config.yaml
n_layer: 14
d_mlp: 704
norm: "rmsnorm"
rope_fraction: 1.0
bias: "none"
init_std_down: 0.00304
lr_head: 0.00339
warmup_steps: 27
decay_fraction: 0.31
decay_shape: "sqrt"
doc_mask: true
train_tokens: 388300000
MLP neurons of a small language model. Each row is named by its layer, matrix (gate and up: input weights) and neuron, and shows model dimensions 112-207. Each number is 128 + 24 x the weight over its row's rms, rounded and kept within 0 to 255. Numbers have three digits each. A neuron's up and down rows have the sign that makes its largest values positive.
After each neuron's rows, "fires on" lists the tokens most often at its 100 highest values on Wikipedia text that the model never trained on; "fires after" lists the tokens most often just before its 100 highest values on Wikipedia text that the model never trained on.

L6.gate591:182128112120158118100133157141129138134129151155124140079093145101177120150107083143143115171130134078097139106096122156092079129137111108142134124116112165123124141113139137105120132137132171129153124156118156125117099135106112130055143075109118064118115088110145114146180101133122090106
L6.up591:164134126150126145103141126130127103136149135136145145161116183118137138100128100136136150128149125155114088098131139125100090137119110137130133146128140202139136132140146160111112143120172175123146144177103144134102128098117135088122118101131185138105137147128125095119147160155113140125
fires on: "19", "20", "18"
fires after: "20", "19", " ", "°"

L6.gate205:123111129097112144126138146138121129072124119154115136127125144123142155115139139110146104143085130130099110143165140152124143190139120115122119068129169108128101101138172097117125130134129154120128153102124094123112103075083166154117124118113162094118117145089108126130126170167166118142
L6.up205:127108115128120177163120151126126168137084137074151100100110137190114135143115158099123070111150117108134121110136135148142127087144171160151134137140200144146122133096114118113139103107120163095128166104112118107167141122113118142144134146135106161122142149146132100129140103098160115092
fires on: " October", " September", " March", " February", " ", " August"
fires after: " on", " On", "On", ":", " September", " –"

L11.gate366:133141129138145092148156149130143150154139103079128127082111173152109117150130132073143129109094169118137111105141099133196144086132101154149138122180129148110139134112135144133126149119143142120144108132105108211129097142122137082127129107109115119128141135135162141085198158131132151139
L11.up366:176121097132110142105088137113133096096108110120135123118170113173087145140116120113134083159155119113107130135157129112125152110113091126137077087125153151141127153106124119157118159118139138182134141086123064106139088130117141107123135166115112080170092093124129162127111135158099124168
fires on: "M", " M", "-m", "m"
fires after: " (", " \"", ".\n\n", "==", "===", "==\n"

L6.gate310:104157121124126145169147125123135168121092089143134141150108134157161105141149131129139168103149112113113097174202125165125112125134135122126156118099103150164123126131178107115153155126129140112147090092123114180117137133156118179140130138067102111101103122078111105129137114161160099110
L6.up310:158123128144097111122125154168108108116140155117132111121124116136134164163084131096150128093157163080142131120123151154110138109094126146099103115154145151173146147134126132124111150119105107151137134162135100129136139126139134089135138163114121147116138141138142155106114148141110166093
fires on: " ", " September", " March", " May"
fires after: " on", "In", " in", " September", " In", "On"

L6.gate282:110088119126162095117131141146132125136119106121123153136126119124127186106096124167140114135160184108130164103169140152086143104107087118133095116116143120134146139168103113174111127136100140126125109151136144133082141064142131146101106109113085123137126122143122093150125139128141142093
L6.up282:145121111131182105145114132134113187129135149127121152140155094127159122135158138114105135140115145085093128156148129178117144124115066083126155106082140138140150133123108117134092151107138161132155122110122111180159131106141109131141111110131109119109147157104127122078171128128135100123
fires on: ",", "13", "15", "17", "11", "10"
fires after: " ", "28", "18"

L9.gate251:108133114129140124132209125137153111111134124147122150118107077164125131141153127090139069101125121152143117156142092124151153108144143182102128136141192131079114141125079149120150146163139108089103115130068105121139098134144118143127129086120120119134133102137117097127138116120163141150
L9.up251:124142127126110106085128157140171121108136124150147127115120126137127082101139106145136127112133126190121114107142124155123138148121155139143066191153083125097158123092093099163128113147153093147104112146115147152141066130096148115153132126146125145160130114150133138101078130139202112108
fires on: " album", " film", " song", " novel", " group", " book"
fires after: " the", " The", "The"

L2.gate295:127105141119156142104100120133097089125121116126144099129103143104178104123163152111116132164111091132130151096228103193129092142104087110103124108151159166157118113121087083158093135142151141126132116161127086130160158084115236132126127110099147143138138117131128100163144122122136168092
L2.up295:130136155145154134091093116175087154164130140151123135145116112140144114123117130124123119152136129116144087087125148140187150110112122123098090132111112151103128147072148127129164113154219148112132105091094149167131107088126122139107150092106155117103115128139162103128136146104137096104
fires on: "11", "12", "10", "21", "42", "13"
fires after: " "

L7.gate493:137147098164128147067099123096094107133156103148136137142121145150140154151143142121141122155108145094098095153168116127129157147114127154142081122085102146146132176148113112146134147162135119119147121133160152157165134079106101124153124113117160110143147182175133097134181119157151150171
L7.up493:114136097144133093128072098138175118098065135123133117135179123135136119168142130166132094107142128150094095155137127146109130107139107148147160106120131171144136105133093121140134139113112141108077114167155103107155162141162141103091158114128177135105120149119088113112132158122136141139
fires on: "19", "18", "17"
fires after: " ", " ("

L9.gate52:110157143146141134097168142111124136115151087088144101127118114131161109139157118113147121122075156143125116164109099100131162129129155106131043136125115105154110122134124136123112135106131119118153079113131105132104120109127161130130097098060107131117112147129138112124131106147120139146
L9.up52:130096107145135101144117124128147118175119091107163106122130115169114147155158141098105096141136144146149139166117171090107159110116132141101071138125137107136139127136103095120093121139065061166123143120125118152117130131103129076112139093124147138158138162122166159125147135134152094163
fires on: "S", " Sh", "H", " Y"
fires after: " (", " \"", ".\n\n", "-", " |\n\n"

L6.gate277:096068080161139119121116060123120139116123111174164108149157143155114152131136120135106116130157097161151120100144114164118152106109101131141105090108114064116134120172112118140104145133137082110147151117134121122157093158148135152151118117137175081111125125130139134126096089094102135140
L6.up277:127138140165171137095148108115140156117111125092126134158196103074094118098148119144127156106134119127109121196156101136084121167123132180103092079130088137142130123142089122093105101142133133130143162118129108129122115130117162113127113133112084106185102143095121136104132169126108163162
fires on: "==", "===", "====", "|---|---|---|---|---|---|\n"
fires after: ".\n\n", "\n\n", " |\n\n", ".\"\n\n", ")\n\n"

L6.gate253:144122146156149118108098090147163113192109140147112132067140143147165141117108139135128128144102160117098124148143129135097127129128113148084119119109123133168129130111161133139174185131105087125156187147117092081155111146122136119156117103087134109164126134096110140120132115156152155103
L6.up253:137130127150121100062168076150210119178141108128094118118081085105160129139121138094137136106105112080106118173156123123134118115107111101144098139095147124143107112092135110091082162160145096173154106142115084131150135127144098091105079146106136137156148090125119127140126171123147119118
fires on: " ", "2", " A", "3", "1"
fires after: " ", " Type", "et", " Group"

L8.gate355:100107111130159100103148162099077159137114084151142141190142126123121166116134164096108144142120100131149102130098124130122128110107151136113158106131133138148165059093146120132085151108107138121149134081171112108131119124149161091128119141140138126159139144149130141087127159158125130078
L8.up355:139140088149166117121100150170111106110095168108141093129098128170171120107082138134108056138153146122107107093124094136134159151152141115152138109124134144133136168099140095101121090098118126140142147172150171108140105161156123123151135114094117148110146143112098135094111139121114111149
fires on: "P", " N", "p", "ounc", " n", " Qu"
fires after: " (", " the", " |", " C", " of", " \""

L7.gate434:107115120109110156106111107150116122165148157120186139103147139165142115136101139133115114150096123103142118105122149147142126124103108184097157130157111137153159155160079155131121178128130114086151118129105082097111160143158179072134120132129123135085082172104062142129111109107148120124
L7.up434:087154159098140113164124124099113144159127125136129160142102136145174154132118147112136140122114167115140105098134141109134173143101128143097130132113135102086104143138112127135117184101101133110123112108116129133112136136119130106108092118147154157115131162112122126115146135156141142114
fires on: "20", " res", " tw", "eption"
fires after: " ", " the", "===", " in"

L11.gate43:107107130083098180119136107101118145100129139175128143107124103169102148149116129142126116144121121169157106153124094145121088098155175121113164132150116142118109116076109108123111101116086063133133152132134122158141155159160144083120158152095099148140150147115132145154141140112089159170
L11.up43:136095147130148119137124116109086145133111117090119090153151102075147133127126160116138160165106117095139156118098152138112155124140181144124122170170167156147123099119089087125104116165175105160152130125106144099092128151152144127118095152148120108138121128135114140127151096107115146133
fires on: "0", "2", " |\n", "1", "3"
fires after: " ", " Best", "0"

L9.gate266:126133130081157109099116150112113137109112115098133137145117126090146110160152133116101137181125094142121107156187145166143143099132151148120088086139123103135089106106100151125058125130155097114138132126125125116130173108127096145097085148101112159108122109143098097128122108105088153141
L9.up266:119119162139179118104105123115140107130110143130115184149153134083165102178102112102115071112138110130137157141115104125159177094173136138152141128146117113111107142103083103126137134120142171122130072144157082109088126121159127120121121119082123150127170139099119095113101130127158177111
fires on: "1", "2", "12", "11", "25", "10"
fires after: " ", " $", " ("

L7.gate579:159090151085129072133100122110094097144129100111139096139088105089153139111114122118138142129094150133155100122139132112108126134153131088122125131105135092105129133131125121120116141165135093125139167147090128108095174113155135093128131141132153104127118115158079147145161099108128136109
L7.up579:104106146136177150163171093130114132118128155139157113130114141101118095116103144175142131121108144150125089170151096097152109158123159125138112152156113137158110100154162095099139155146124096131164138110166132144139115098095124184134134120161147135132119105131139111101133109141173093124
fires on: " |"
fires after: " ", "0", " –", "6", "2"

L8.gate567:086098116124121132145175138136138152101099045132110155123135090143150180127149090138180097126114120087148072093124116126131118114127129106093135154128129124145126159128154139137108131162107130153140168150096122134170149153131126130111137157096155106118106114131136116114084128138157117151
L8.up567:155102143162130114145151107108077128168158159150119116143168139113088139148104138154098132123102129149115140101116117140116117129121111140118109140126139117152091121148133112095158133111109172095113142127180176117092121171132145163101111102121171144155158159138132117150140127159169131114
fires on: " September", " May", " February", " March", " October", " July"
fires after: " in", " on", " In", "In", " On", "On"

L7.gate474:135176096124107113091150140147125114143152110106096101118131087142073149143138124122209187133111135142127094142145099161117155085137095137135126115144125113153106114139173136100135133120142175088105181102140160112128135134121172140123125110123107089132094126162146145151086107153126095164
L7.up474:136124145122140137089179122141127069120196110125140101108107120142177152127119144146080142103171077088094070131103083088110129139160167163121102124141089156118103152164114146166122072137158119120128141128120139145129137115093105156145131120094136106121119095120109146083126109059169129102
fires on: "0", "B", "–", " |", "5"
fires after: " ", " G", " |", "4", "23"

L2.gate25:093156120130092111127157100092201099126135117068172114108131126119114130136122117128131133109140128089147108103108087128103120103137151095137121128154141114118100174080111145100111140131103124181098111133136125126161157111149159090114086100093145075136112138126115110136116152161118106084
L2.up25:187139093152128155162094134120156136118096123153069122136103097132090101147134096132128125184118142139110142096123139119134185142084138088102134127132119147130166131128143136143133088149109120121111189076121134165122123077141117115116095124147158151097126152111154093139127131149106137134
fires on: "|---|---|---|---|---|\n", "'", "|---|---|---|---|\n", "|---|---|---|\n"
fires after: " |\n", " O", "We", "|---|---|---|---"

L3.gate358:101142126132078171148135162076147156113122123134151120143178131121127112156141112124140159142132096106146133132140124147141140167114110100125127099153140126165123105157103119146155132145094121111108131130139148145133155164097172078116118153153184173124124124112123132144112159129105089129
L3.up358:146120128105113156125148150089128120125124120163100125147150129130147108131139110165132137122128103083161154099161142123132156197161129104139114128149150137155141092105155104144154124123116093114128107114140143144154128134096161089118133174145158175139123144107121102160103138116108138110
fires on: " |\n", "|---|---|---|---|---|\n", "|---|---|---|---|\n", "|---|---|---|---|---|---|\n", "|---|---|---|\n", "|---|---|---|---"
fires after: " |\n", "|---|---|---|---", "0", " ", " |"

L6.gate629:134125076148102097159140112134167125149113082151083122145136145115102119102094117137113154139131119121126125127121139134123121115117124100107188117180141113083106102119171129128110140090108179096164121145152109096108108135129131143101102088088152140135129128124114133094108130212138132117
L6.up629:116153096172094148132105138110129102103116118090101182114125082112120141115115146140134162124104125099080134094198119154092097114147118120158142156114107165146097133173108143127116143088157115120137152130127159144127127132144150108170102163124130133163119117143100103172056138128156135170
fires on: "0", "1", "-", "2", "ers"
fires after: " ", "-", "2", "0", "ig"

L3.gate637:139122123145113101124109133073120093133152131110114117108148122149114145158122140137097107116115095058177117098172128125120135105178093141116125129128116139179124156130127125119095124133140113127138150158159102121127176121153108131108108153128123147126117147114133139071158145088109127153
L3.up637:140166087116114116099124134122141137162143131145082109144140103093130139173118089143129163168102096076163104110128121095130138125125124103135113113145116149135138106138147118103079121095211175168148131112148123110153122123122089162135138130102101085130129147102121114148103141131152134125
fires on: "19", " May", " March", "20", " February", "18"
fires after: " ", " in", "In", " In", "10"

L11.gate198:137121137139100109151107138130147082115118125108128140160142093166143148099126098154097103123104147120129152134106176129119144138143103109156096140128127138098116131098172078136126137131092113120146174145149092085109110146152157127103101171106092091156173112167142155145118138127149110145
L11.up198:154102116099141099138115126140115102125154096099109162139136137135116101173111146132090135115157096145180151128121153125127143119136111158121168096133115092136170141092134117154136103132110152151069154127177083124124136166142113116155168111094115146108146132113152138100100134158083140137
fires on: " ", " \"", " Sm"
fires after: " |", ";", " and", " includes", "."

L11.gate442:101129088129123109121145119086131113110128104138140121117145137120143140124146128154132178123145085141110109123147081108091162110095134101126139101127115136153137132129103121107095122065145139139126133139149092112157178128110127115109130146085116133131146150108082119118145139136101170101
L11.up442:106140128125192137113135100110127139124126196135147159193121177124114158130107125148072155112138069117093108107125155161086136079106117132090110145143117122147169092103119118125114108109127116118109129113118125106137123091138122135146136103140105163139145161120146106091114102137124128111
fires on: "19", "18", "17"
fires after: " ", " ("

L3.gate130:123145123103074149091152116089139087146117098088159136134102129126093104141123123144122113117122077141134099105146129145147182097132148147069127160138108114140124125166118158098104142120148128133162114150143126143124129156100126131126160149119166143122109182106108163112140149096134172122
L3.up130:119149149094133113167135106117100131083153178086134159096143077125133132153117150137145143115140128145130121101133131118105182135076118122126146122124138105151121153154112129136112135121098100157122112122189175129116124138156036138114127129110139110140148146116155106106129135137148130120
fires on: "19", "20", " family", "^{", " cre", "DST"
fires after: " ", " the", " ("

L11.gate361:157150143153164098085139192118131158124151153147128094144114132102147140137106102112149129091110117134149091128143112136102178104108144150117146135139123139188132179092120144121185154127118130101112132123129130114137146124086143118120184126097096096115117085196107140112127186144095113128
L11.up361:173130069103143122087149115172146136116144128108140125133143132111101095117140102085151149109163113117122162126104117116119170121145116125116119081095179146156047154106125111129170110111130147103143142135150108124148101110117137115109145168109112114143130128114155116115098152137120087144
fires on: "0", " —", " –", " ^{", "D"
fires after: " ", " |", ","

L7.gate192:116130064112144135143133154083164163140083140126096117101089121152107136124075110139118076151101171122125128122100139137131120125090082138102147131114126105161154099075163177129145154111180097107135096125091116139116137110142127173131153116122142137146103169145136114162134098142155104117
L7.up192:106103115090143113131132086105123108104121168104130124143089091154106130079149105075150133139097105152116118141119144107145108138056148152120161164113113156111176140100134148183113138141137105116147122109136142141127131188140123187073119136107127142193137129100136117124117099127097105127
fires on: " he", " she", " sp", " comm", " first"
fires after: ",", " where", "."

L6.gate485:130146119113130047072099095108103147135176128151168113131078147135132123168137122138146160157170155119138117112141143170090126116098122144147146145124152157155082106125132091115107170135094128136113138123100147130141151079096123148135163122119100115147117114162131114157108128136097142139
L6.up485:142138132164132108117103144128123100147171069097125138118102133127117161135117177110127127133104089102132143138124196116107163176144127151140098150140167166164147137124152106080110152150107141099094117124131144142102120129134138097141146149154134110102149177117130112136119133126113139146
fires on: "19", "18", "born", "20", " c", " born"
fires after: " ", " (", "–", " in", " |", ","

L6.gate583:097154119147159098087125100127091101116126160109070113142153171113140102125097155116151133155140122136128149181159172165152116151098120146125135109069112100180120138127087121095102154107119120119117124134119126123140133085106116098156158145113127109134151135177107113130139142161128166157
L6.up583:156109149105118112143130112096129138144122170136141144129128157145122119163104149137141115100144136132102118110130140137148138168120129117137110103138134115168110165109090097150128142137073108099085135116123165137150129103113121131173122095089141172149125165131151149064147114114148147167
fires on: "20", " ", "19", "17", "15", "Rec"
fires after: " ", "==", " (", "===", ".", " c"

L8.gate413:101172069097121113178120109121123100109132171103119106144098129145130131163115133099131111084161107110153099159159186128130145110109152151088074131141137139120114133160134131092109132166131162083175124121134144135115162159125122128115118111102116144107111183127147139202115121154140146123
L8.up413:106086130141144144149136121102137113115129109168096185136124207153136096120079135191127104096122130106146124124109144165106094124144133152134120096123113132113147142195173127155115137134145109140103116090111128113166148159119086155163169136134104130117119120119099105144124115125159150151
fires on: "20", " "
fires after: " ", " August", " Oct", " March", ",", " February"

L8.gate322:129168117086149162114136113174156146137132133110103093143110163102160141144093128113133134124073144172099142152121102153118137130129088179145118147148109132147126138120127113106130076122137165114088096128085143127122077118084121108097121097106112128097104140102071142140118115102119150169
L8.up322:120143112132128125117153117112123172142142124164112163154126090127127158115088113153112177140131155135124158128147153151136151140121152129130093141107138135110136073117188163110162125137081119124173126132100132161141074134144118093142089084145141125146131144109128154154140126115117129129
fires on: "19", "20", "18", "10", "11"
fires after: " ", "-", "===\n\n", "'\n\n"

L3.gate681:099154125099137146126125122116100107079110131159136130121109134131125133123159107163122146138111131148117115142186137172132124130161129138136135084137099167123152139152138123125095106145173128217142149125148159108153134106127156147116150175127115155093139139116138141130140130084088172108
L3.up681:159122127142129131113087082144118141123115135099125119166133142135168156137101089124169109127156083139090123147125141131119127086162122107135082121161143124136115135136103109117126111204117120104095149127188138162069137145154142126130112104118155121122150118096167138145094138131096118203
fires on: " Br", " Sm", " Ab", " Gri", " Wy", " Sec"
fires after: " |", " the", ",", " The", " of", "-"

L9.gate472:136090112141090126128114119141112104091170116161138115136130157119120165120142103171097163099098151076139119143152115132139123126180114137092125140166154139160142124144125141155098148121099118153136121116093085120152093160101120130116134137130173108155147147124110138123105132174129144158
L9.up472:103133098139118106127111091095150138115154085156114138147116112145108150109114110175155138107129128142111136105108145119104155131121120117105138125138121132107155175119108149146134195131169135170131144122123117156110122168156127142161159159121131072146163127129140172129125146152125156162
fires on: " "
fires after: " |", " B", "==", "1"

L7.gate623:092137084093121131175178151182102164133125103106169128110127122130137153159125079144157128183175113113118126146083077136116101118104166113138078108140107115124151155140200136139116120093129081136139114121118130100146161113126122147116094121153171120111148102159140128090122110155122158132
L7.up623:141109096187159146114113143120135169102111155110125154142182139121130140139170132128133143141122120085125154065137100131127110139131157140093127109173139166147086102124106118160091073141147110124160137141107158128114135094148128161123143133154147142111099127134082125163152126152127187129
fires on: "0"
fires after: " "

L11.gate233:160117116134112134111105118121127128105120131087117185153129136138126198116112155147136094145151178129124083169172124140139131095131134125138125138100150106135139112107110174103143116118185133126145140136148132147129123160084107099158098136148102072100096141119081182176115164102132136166
L11.up233:143118122118086125177135145153138137121160127106166159124107163143145132145110143179163092086126172069120128164160122115087098131157131131131131117117146136119105132137091125117139189119123132123163158114118130089138152156095149084129129144130156136117114160110114163126157160144126172119
fires on: " "
fires after: " on", " On", "On", " November", " March", " October"

L8.gate395:101147142109129119119108144110105173122135144137127131116106135101143103077136110181084095120142122145121092154079168147126125144103125115176099164131129121144134100144150093116140134143135179103135121152105144142140120129065094112157110117103151121141115148114099137115134081165097112145
L8.up395:117092118117136104117118124110130135136118117153156112149133146116136111136131127115092139110149083165090115140098134120111083151148134121101178089140092106108133131132123108104125145134117117120065104107107135166197109130140119119094113155135148159113124120099097090104125136124107134119
fires on: "19", "20", " Nominated", "ings"
fires after: " ", " |", "–", " (", " rat"

L11.gate165:177131127136142151063121140126144126116187155140117108103120128127184162152153123096123086092131165139090123094142102147131174109121090157135114145099153138185146122120122108116122122118167175134107154089074122140151122125120141133108146082154107119092100194104119113111122142118160091115
L11.up165:112140134162148131080096143126117160138121142141125136112130142136156135142130133136133100136099140045148079073116076120135136133104110158122134175138127129129133139138151100110147076134102144121169111108145134101132116157136119131130178122190140113139127144165129125123169135115139087147
fires on: "20", " Motors", "19"
fires after: " ", "–", " ("

L9.gate38:146097108167124075164163113129109166090097143125144116095118144120118121152154112146091146144151144131131139098137152163205082125125094090140164134091180137140124089169134106093101124140148127139131156137129158118125152091099141117122135096139130115112090122097115118145157120103160125097
L9.up38:104132122136142091111101155142134117153114118091127173139147144122116132121160135121091131118107115156070102176155156130100163137118162161150108103109153090114111079122145129155141128137108143137172107127094090134147109100133107140170110113158104171112138159131126152119120110149130130154
fires on: "19", " '", " fl", "18"
fires after: " ", "–", "-", " (", " the", " and"

L6.gate669:119125079124106127095161140161143075133121114122077088146125147129127134126109131142144138101119101100113127118113121105157130105118115136090161160137182119129085120139125105105169147123118143119134141137190157157156148134135140110141180091082108149136156107105138134141111139196128128101
L6.up669:098144103147117143114138111088125094161117100083147139142103124161135123141132083143115088118157110114150140155179135163120185180120138120130083161130130162153113133142121128143130148127121138149096118161148127080155117144114143162092119133141113127105114133123081154104150153077135094112
fires on: " ", "."
fires after: ",", " December", " February", " November", " January"

L8.gate308:107157107146119115111122103115132091143148114172143117103112123146189145155152141138142153136147148092143132137098159110077082143135121158110166117134134103090102110113159089141111162131092121157099153097143143126106123138125107122130105141107136152135104142092123130178130126121145130139
L8.up308:156084132125110075147076121122096135155126111131077130154154146138133106132093142122131140123162110107134116136137114148166157149125132150114119120167153127128106105183166119118095123136169141137126127099178121098156114103127124098108128146114132129089128156128117152158157134159152165186
fires on: " "
fires after: " In", " in", "In", " to", " August", " July"

L7.gate31:153150129159162144128136147095131149098149134155154170090132079126155164142145107125114067088125124173111136128115150131086083106104094133163096158110109114109112138131103124131153134165153086087125113122109105141123130150128136152119165096138142128176128150100162182138115119113161126124
L7.up31:174160139130078166114131125122153098152118127087078137106124111137142147129087125125105159116114125134094098110149134109105113113129154117107192131095128136135137103121115097145101164104133101136136152166130138130115110150162125142123144120151175102141166125078115143141120087166131155092
fires on: " It", " These", " They", " This", " Their", " they"
fires after: ".", ","

L11.gate324:143132121129143117156129135114097160127137134075133117114104148142147091123140069156087093184129134158113141130141135135132125106130150148127110097139114124084124145157119115099139114116109154108146174120086147141153101164072121148130090157142121095117121142163102152134133106128137128120
L11.up324:109146123120110153166161107105124093123148133108150113121152148154118074125135130160082159126156126132109108151194117166132132122100135123144104103111155107081121119092133132098127111158123127109144122105160136116104138150107135102174089092099136095122104156116091153165150118127150131138
fires on: "19", " ", " sh", "–", "15", "20"
fires after: " ", " |", "–", ","

L11.gate336:133102155144133103160141123126123152118132099143126105093131130115163095137143109147084147116100125071145132141114186144142099093111060135135135118127154149126142123192118125129107117125078099122116158094125160129137143128111124135111137155117159131128122151142145147153105089147135059149
L11.up336:100154134118143115115130132094140140140148146130125137129144152130122136177092116106104113159126077141098071139118090139130111142118120145132150139140102173140101123114144080128123108145187139111116124150107109117118142126162108155139134139135127156111110157096105107116159137112106131142
fires on: "20", "19"
fires after: " ", " ("

L6.gate243:107117115146079119110135115135164144100087155135146144121115109112129154148134123163122113117157126131131070155138103113101146146108116108158148084074152115129128153104144123143137129106097057112147131148127147138113137115168141130173112114090146116142105143085114127105100135179104107116
L6.up243:100124131100144149095083176149155187106140107076100153103109161164108139104159109145142153137146095113119144143083095152093111123183090140129170117120119171146151114124134114155101100135144076120072170144089147139143103152121124170124156116137088121147154105130173129176134147155137124132
fires on: " she", " he", " The", " He", " She", " they"
fires after: ",", ".", "20", " that"

L7.gate124:114122155137130114122127123146113130106098099103123112124109108107138142131161107120169088127127124171137110126125132114149104161173106136119156104160148114135136152149138116158157148127138090114179109144069077126124106081109128095132093128150135119143121153125126109133148167183099106103
L7.up124:112104124115152129117102087114114155126141105110126131181103133151091109167135146123169126101134123122172081118198098117107138154131142131121121139143172137116115126084121116082131130167115123170163140143155120169106121122146105089145160118102168116087118190136117145132128085122098143092
fires on: " |"
fires after: "0", " —", "1", " –", "2"

L8.gate446:142108100120137170127178147135161137145135158104145139150118137078111124147110135099139102102137117112135114138155112155108119114173160126094124116118146114136142129166173135145145143121144091121148117142092093115115104154102149154153097140131106119077114163157165165154110146133102125097
L8.up446:157108133169133135109067149141153146121144125055161107113122146124088134099134157132120137121075126147153111138102090124109113139153139113133115123131126144155100148118134132104116117113157113133142142113135087132094131161117144182128093114096107137150133120164155114142123137096167139197
fires on: "==", "===", "   ", "    ", "General", "===="
fires after: " |\n\n", "|", ")\n", ".\n\n", "\n\n", "'\n"

L8.gate565:136156109123138166140155116141123174121167118166131144156114128115105101111146136134159098123143166127121108114124141143146137144139128111147167094145119178138100159110135131112125111149165100113145126139100094103116116147135157148081110118096148141138151101135061128130126136096133129114
L8.up565:133116106123159156146148173135056124106153140100104129154112178120149197096078134149132135132135120139140163135128121103149140171104161141116103096107123119159129152116102146139094118113135136166104131143073150101115094165101122107113080116154157144090117128164118146153171125100083139136
fires on: " A", " Pr", " ar", " Sup", " cor"
fires after: " |", " the", "|", "th", "'s", "-"

L11.gate575:155124126113087147126166111144088133109114110134148091153093139126101122132160115134157104135156134136122109147196112156125151114140108138121120091114118094113087164072137132097129168134109114088121126152129132130102082181140127131094122126118143108112159161123064109157126102123123121144
L11.up575:168145142122125104154138132156141155146100107153133105103152129173140138090098169121143109134136141117093132122119076148123090053061138111086129141115121126140121068141127138137099163123107112134122124174156143106134056126119091156131137131127139123144162158108148179119141132125107096127
fires on: "11", "6", "9", "18", "4", "12"
fires after: " "